python train.py --n_layer=15 --d_model=320 --n_head=10 --n_kv_head=10 --head_dim=32 --d_mlp=1280 --vocab_size=8192 --activation="tanh_gelu" --norm="rmsnorm" --norm_place="pre" --norm_eps=1e-05 --positions="rope" --rope_base=10000.0 --rope_fraction=0.5 --qk_norm=false --attn_scale=0.177 --bias="none" --tie_embeddings=false --parallel_block=true --init="normal" --init_std_qkv=0.0282 --init_std_o=0.00515 --init_std_up=0.0282 --init_std_down=0.00258 --optimizer="adamw" --lr=0.00108 --lr_mult_qkv=0.4 --lr_mult_o=1.65 --beta1=0.95 --beta2=0.98 --lr_head=0.00685 --grad_clip=1.0 --warmup_steps=385 --schedule="cos" --final_lr_fraction=0.0 --batch_tokens=[32768, 65536] --seq_len=512 --doc_mask=true --train_tokens=589900000 --steps=12467 --dataset="wikipedia_en"
MLP neurons of a small language model. Each row is named by its layer, matrix (up: input weights; down: output weights) and neuron, and shows model dimensions 32-287. Each number is 128 + 32 x the weight over its row's rms, rounded and kept within 0 to 255. Numbers have three digits each.
Before each neuron's rows, "fires on" lists the tokens most often at its 100 highest values on Wikipedia text that the model never trained on; "fires before" lists the tokens most often just after its 100 highest values on Wikipedia text that the model never trained on.

fires on: "1", "0", " ", "2"
fires before: "9", "1", "0", "2", "8", "7"
L9.up727:065105125131144094115108117106205119117125081124120160102152134109136134061113087115160109113140155165111159179161151146145170140163087118133174144139041112146120103167004196148137117109149132081117127176118068125166161036069145177170141149141116147107164107155164179091108113139106135097176047175146132068126110080151133123147102126152167100132116126134124118114059131153111142109103120094137151116106141150173071131094166135112120169144155112074078180096159145118130172109123110163185108093110155042127117173156136145151158098131096142158103150169170096084113140152105125111141111170076128123108065149123108086154182094104137061116099167161076089128159107124121105123103142159142126061135080136084139117078084103117133116117129093113141089157138175149131086153138165
L9.down727:162150165155121109078115129124092139130129157162145162165134122110165110182134145181107147133141087127163120178153100123127143168115141126114124144101126097063135112151101153092136113172115157148097078196127119072092131103122138180141161129151145124116140128179151118100178084100172096160144125129155161099133172068151109140106154105175135164235132166140116109137133132165120223158110111122131116139131165120127132092235141145164128085143090122086139116148109155075170114135123172165108105138147122092128122176151167184119161117124126198122146119116111087106108159125074193096112070172170150152088082147130122128083112147123132190137095066117070122177079131186072184091151148134236125090134113086082151088115099103095200100092124158115112161095103160124128214097104088

fires on: "1"
fires before: "9", "0", "3", "8"
L12.up1121:077164161133097156146094101140106133128172106154149109092170190111150096097076140192072117150123058156147083125147090144081176117130142158117160087158091104157105169115110116076130160100123098118129106096166145176089097152170250074119150116072021144145156074125111176132100162150112123073128126141147105152110084078117180157152102157154092097114149151134082114119103089162117110155115130102125189188151107145151158121119138160111165111113141149141076179148134225153107116136118138101139106066124116174154063164082129129162163111128084102084087157118116155124087138086149154116126150185102118154199167085125125147136107157134131068134153131128137122139137152173160135137181129107169144077150108129152127113157174203130122130073105150092091164092156097186148093115066104
L12.down1121:164146148103142142095120137093088149142156151148195138129097146121134191127134067113128163155129098157104186129171123085126104078098110045139176175180103125171106190117095160146135153129099114114127120066071177139101158163179090140114184171157161108105170113098156151126132143070098086159164128076099162118106178145126129158125170099135129108154120109145149113111120127083111138081137166154154140107130184128112068093195113158169150109101040193098129162163145053077175088157083106104104178073113142107108190109106158124165138144162184120141123147096192195136193097157166155177125096104132137165066072146111133120175108135107140151131121112123167126084125091149139104154049113130146137153182144135146102189174091084130178114158185110116152082108102125115104159102143117

fires on: " ", "1", "2"
fires before: "1", "2", "9", "0"
L8.up1232:107104125159174130133144188087148157157107163127167170084112103137150155128141077121155136196140086115118095221104127086179153116140107145115122129126134165137118111113083192119104176100085119135199148059124087170106164119155233166120087173127158122086177118115111155152124105149130181134139179138090134139139166124097136132119138179108182137122174088121152152086117125197101120141106170088121155122123109174189137131112204120142166114143130123146090148111104187099052152098127105148112089121121147133103097111155092093144115145117142139120135139148109141128122093106090119087090091124103114091119114219098191148161108103146163117115117137112125106142156155090109085168163137127113121103075083135137096143066105115115131097124172086071114103127121178110131169125057164
L8.down1232:125137137136134068189118131095154092068116090125152124129146096163120082145207116122158137149117142059163099208158153103157114114123087162096145086093131094087144118151085192101155142092154171083109154153090085064086154090073179197127111143155145111137192071112153119099098115125158101129167096199093128118107107128130136076137137144141201157083115104136099072065160149140126163128160121106136126080143116122191137102081143117165121125148166146098116119117074111069095140143134123136177134112104166059139114171122121163142193098159124149121153146105154095074091142163057052145109079149157145148101099162148149145081140124146168160161152084158061122147150136137106073145090180080191120120126089151093121153168117118123167081146125105085089142093157094131088148103106113

fires on: " =", " &", "=", "L"
fires before: " ", "\n", " \\", "="
L2.up809:127133148127102145106111189128110098184123177108133151082095131107162157103086141157151061100117101092189155196171082136143111157114138161100119116123078087186149140169068158131104125148055104176181172055098110131116145116139137112081147158146070126109121105121122163062130076088122142114181108165112056106173114097113134157143105082147165119125108132173103167092129146148076109171082137112095087124137112184168153118022147092131143110130171175169110202128129161127098141130126077160143080089115099126125128111124121080114130161129140134091110180144100126160138156139160090109154153100121119151166123121141101132135172189152190126119167165061111146107162121125154098158069151106104153084142092180122111115058199085137158122093169111128171189123118144135132106102065129
L2.down809:151074135105098138078144209185122207193125133122155099141178077115113068147157123115096098117161096131123162087089149145086133115105137181071046131188141147143176103130135111186131138137127129111135144139119102128155118025155148171120153101126159179208090150108130097172085106168194122118117105101101170149167146091169173171158119137121140167177136064103198126059135114146140121168147149110119111162150123132186136154168118117149173138116068113200161096094150062167132078116092102131070084115157144110141126192154137156164149111135134138122086057130114154110167123184120179164118158141084195199130157116093106108137144148119141113116123148141126107184112148107178102137115071148159120146120138113169112137150114110242119064135127145171126045137139123135123172151124104

fires on: " ", " November"
fires before: "1", "2", " "
L9.up433:107081154180162124133092113128100149136061102136161114051094159145184138106106117106170095127108185150135195169119094140101138096125079161157148124120090135182148092148143130180063136189124149098111136115103101178091143112114150201148106134137114111179157128114099143127141088140125116121213175156113097113177145145126118096083112095172136120121114111168179113131159150152119102123071138124161094133130182146146131118049191106131124117138135142135136167112133135152190141131167130168108172113113175089067109154129176131166069152175089163126147188133151109065083115107167099131081094123157157151124095166153118087116117055145122133137125128123143077148148129103173121182143089109154192107085127120129125094128096125136154108116194106093082070088099118133078160082093087
L9.down433:072161061128115097170118122123136139127097147140159127143183114149166085159199111077169156129108128103168106137227187132138155147184110116083164148141179168051148183140126124110155121079138151144128084148131147124106138100095125178146148169171086147115151115106140125100138157157130133181103139075146070147150206123141184143134167133157165148144112102130146087118127177163126150084113091149116151112121161164124103135119130117176124088150105095069171132121138171105140164143172181107121171183131179151107160173127091120141141138193202108142121087072089184114075158147157176161113113134167109116147123132165143107072140172134138158162128110123166151130089152124075136105143153129163109100076129124070173126120053084111084092085137134148120131129140040123110130127130073

fires on: ":", " of", " |", " to", " and"
fires before: " "
L12.up405:044110165118123160138121106131098120161100134092137104118111123140108068121155114143145109119143106140112171168115048144074162120113106109090101083134081158120170096103159120139149147131083104176121118103080093198164151084184136142144090126097082103113140076131099127125117106111161145109134119195117082148123137095041105109110143195085134174110076141089100176075077158132119109157118138102148155119136111176137078183162117155084208125179124157149191093135130180109097139138089133133105119129164104175116079132084092139093112124076072127107145144088116108189140145172111106114134172121149156234223140134165088154122112059130150145108152144057077156159120152135144156151124128122142136075147109166128111177147116130126156121151116161179126120087142140095155101140082244
L12.down405:105173109144120074161096127115076082170107082077107114127069097141133130123099166099171120131134121094138152142134124217116171099180087121074093140127140151089131108092139076168149074111110100161126150148014099142125160128127160156158093159116099071170128130112122137079092131110155120168132123117066141188075160160111130120150132123145126139152180148181186094165115070104165099056074184114130123161073102164106232172129091125160138063121138108145173107114104108084127108103056155176117141173110170141112087136110119166184150161087099125124148088136136122146157119123141081103135121109159205187079119137076176132141063130148150100126122109140122092166092135135095182149141117125094163156152142128149135130125034116130177171075165134166082129152124116143106142144074182

fires on: "2", "0", " the", " "
fires before: "0", "2", "1", " "
L9.up126:112083123102081112143100137115113087125096125100159159099110073131140163092136109069102093118124135132120136109179133113184154078103050104095121113128103126123160165151093171112080241126132174105116169138136139146092193123123136181153085128166134125096188113139120189113111067109085099159186120159111125102088136102140144165128120116132200148093135148093157137133115153120132182101123148138089136091154161162127111135150144122110142105163093168115134128123195124090149139137208064068206145086135143072113138160088118141137125152145069098118156214150083113133161176089139127137122097131160105119141093176081121113127139130084129099065190156134096097116143107092148097186085171117153180053085126159077091092120132118162125110150137116090131169104155140195121120102119176
L9.down126:167101131158140090143117086088108129150118092144098142150140149167094158115129125130066173141128176158136099114126053151154126204000139137114117122157116132104160114131123200115165168089151217167116088175148140103127110111134158173113166107136146167138139134127124140107169163119139112140154172097110156155141143150172114118128129093131170166040103152079130108148087163100135116109150151106144162090153136114064176156124144138113154165083021182114107129136111129053141219156132145139164102145127149091159163109120096106134135053159130139144139162119124123109134113146085109081145117125114150136093116142136113155132121112093168142191143146170080065085085118151126160108128114102153173138137135104095133098119111114144234150144084100142150116156128153116114195148120134

fires on: "2", "1", "6", "3", "5"
fires before: ",", "0", "–", " |", "1"
L12.up22:137107151145151119180136124097137206198123125117202150157119151093141087113134117134120145072142059099158150100181141103162108110183096144159132143159148133185171083152126143120126118150137110139110165094077158199097172167139156161100093160118111119129135162109139103112118171066197122094142125172096104140128110094097122149066149107139095097096092129140106147119148114163167145132105135108191182137158089091197103068136141166052161149175131145099156133108095141146123188074120145099168099103175137175166141144102191118174087067053153091120188144155118117200125137104114104163163156168136113164158142085131168108127112068180153114125152149128135120062153181138178120100104124153147156070107094145087150163121120117070103111142114179079164070121114141103128130088101129
L12.down22:140121068112129138100121125050152082104139189136167098092083110136176114128143152111148107178223097142098126103189092104170137112090084160174093139144143108156116120163092171075100100167176127170123108133151110208106151090149105109073174154159123102136147132094144121162111176159138116113129142150113140107118152089139162103160130112141125163067081115117170137138170113164083162105173107015166154122104085161156114123174064141091158135091114111165132148099146143108154101150141150112157205113127186063141163084151109098169164127144136133149170133162151098167127122083159154109077159099111174144102123117069114124120193114148108098128140118124066122097149172152157129141118181137178144090124190054096125142227102135147137149083117140160148140148099112053089136151157113

fires on: " =", " (", " Jr", ".", "\"", ","
fires before: "\n", ".", " ", "\""
L9.up1080:100071172137196093132110122207139180143063110126079157074141113116176117160137111156182143160102127184150124101114104054063131160125129115195156116182183143167096163179065137162105129107108110136129136105080029137101106084115190174137123113105088111066147071079160127180104125129129104104091166131141111150124137142132119094171098137170100115133099086117194156129114160158154171163095119058065097152151122156168131142148153085127114155142127112148167136129162150184096140093106095200139119099132095062153129169128173098154074107131092161165155141121076152151145157136136097156107151076070147162123143128120178107070150143135150154139127160153095092133149105137092149120078116126181163117162126164084095121132121140175134103120159129161101101112122113144137116119055123
L9.down1080:126109086151094083115111121110099121133075152172120120140117132200149096153112097158089107064172180132139203128133144125124158115088100110075121133159157182133117096118134129095131149112169196128125096117158126132117076099136153177156096174087142146124152117154161083079147124079167134135092156083114075156163208097132122140163091158124176146157090140123177062080129165150137114148167161144149097049151094162055181148218126159088156136107051163162135097129135150091098154109149162111087129202122166152094122126127128078100167119085142094155099149131127171101154142167080089136089111161165149171093142172142108119115156122097143128138069059104175134162120150095157141161101051131212133078099130104125118093121079102095159103102142106120084142131152161171132125144169106

fires on: "===", "-", "=", " ="
fires before: "\n", " \\", "\"", " "
L2.up317:153171142134099125114128137119126085160134123076141121127114156109153181077088128166114140133144139107125116119140076149060085142141131179138073073109095132144117116128106186108116108122097097175155119098088110169146182112115118077076182139146113115097108089118102152113159132127108130124086125129094076110158112112123137140105130110200199111141071139172069165137106131131119094169056044155085145116081146184163124104036106130127126120092179146180122198134071153125085151122153155186121123097079100124161106107159144124142089154117164154091064183174122143156143094143109083126120124105081154130175091061121089131107173189128147148114198193045129169133177122102175071150102112151115114092113045155130123134103194099179111131050171127100154133124096131121136115112107161
L2.down317:205085150085169167138145138207105098127102080133149133091143110190193105124154178098129083131125112147188168111135138151128128129127135119147116135165176138088167153219120131176132106177107188112104135165096094143116111096115081066135173129158149163146148164119123127097098163144150038107125154113113098156147175126155137137105161075118118150145157121091138172062151095143151107204180134154119177177092169135163164103163113131113199155119146106150139108132185046148086132126042109119099146137150165162102088182160127108152113136131157110085146123142084169114174123155169163167095076163138158155097089121147134133133094165088097112115067134170151141097144109197147157149062117097135143158145154123151194119144090111148134088173069129108059050136169105104107198145132126

fires on: " |", " ", " of", "S"
fires before: " ", "1"
L11.up1129:066148146157106120113136101158082088172106120174132091092186140089157124143193102142118108161122123172149158121126181158084181143113176120146179151132156136065145117142095093098114111108114107121069168133082123154134174159149130136164191133029112096097064113136106144137099096148090118155117128143105108163184153147086147152172158142092152125100131108084100157132137186113139054133129181100210133131165084147155146125116151149113193069142120194127130122148111129106140169117113131134098117118119105124038081097142140086122149111134116156065090126154129116135102130188134096113099108121169218146149166122185132197111084135092145128069175090074111137087133166106134133145071130131165130078078136139108144154059181138076170131150134109159130117118165138167116139151109127
L11.down1129:168078142167095131084150098143113088098132092149140076129107130161156088146136117167107098096145146123139097151124139147117146086175037090115091126161150136094143103097107163189122149208082119119057112086135130088134108078158181127134091105159108152182091130237140113075126122077149122155063100125162080141153116117110090082129102112139203109124174093123143142094171093166160088143142140072169113137166131162185177103128176126077174067025162136179154137132132123149153105146140161132068193098063117157053131130172114180117141156083098070126138121106128136088128167138129154138131143151132148121119135137152132101173080115107104149141157122169139094162093139106154151108137128107197150143142124133168154118091126142107114203126133197150146091109097055113178131124123131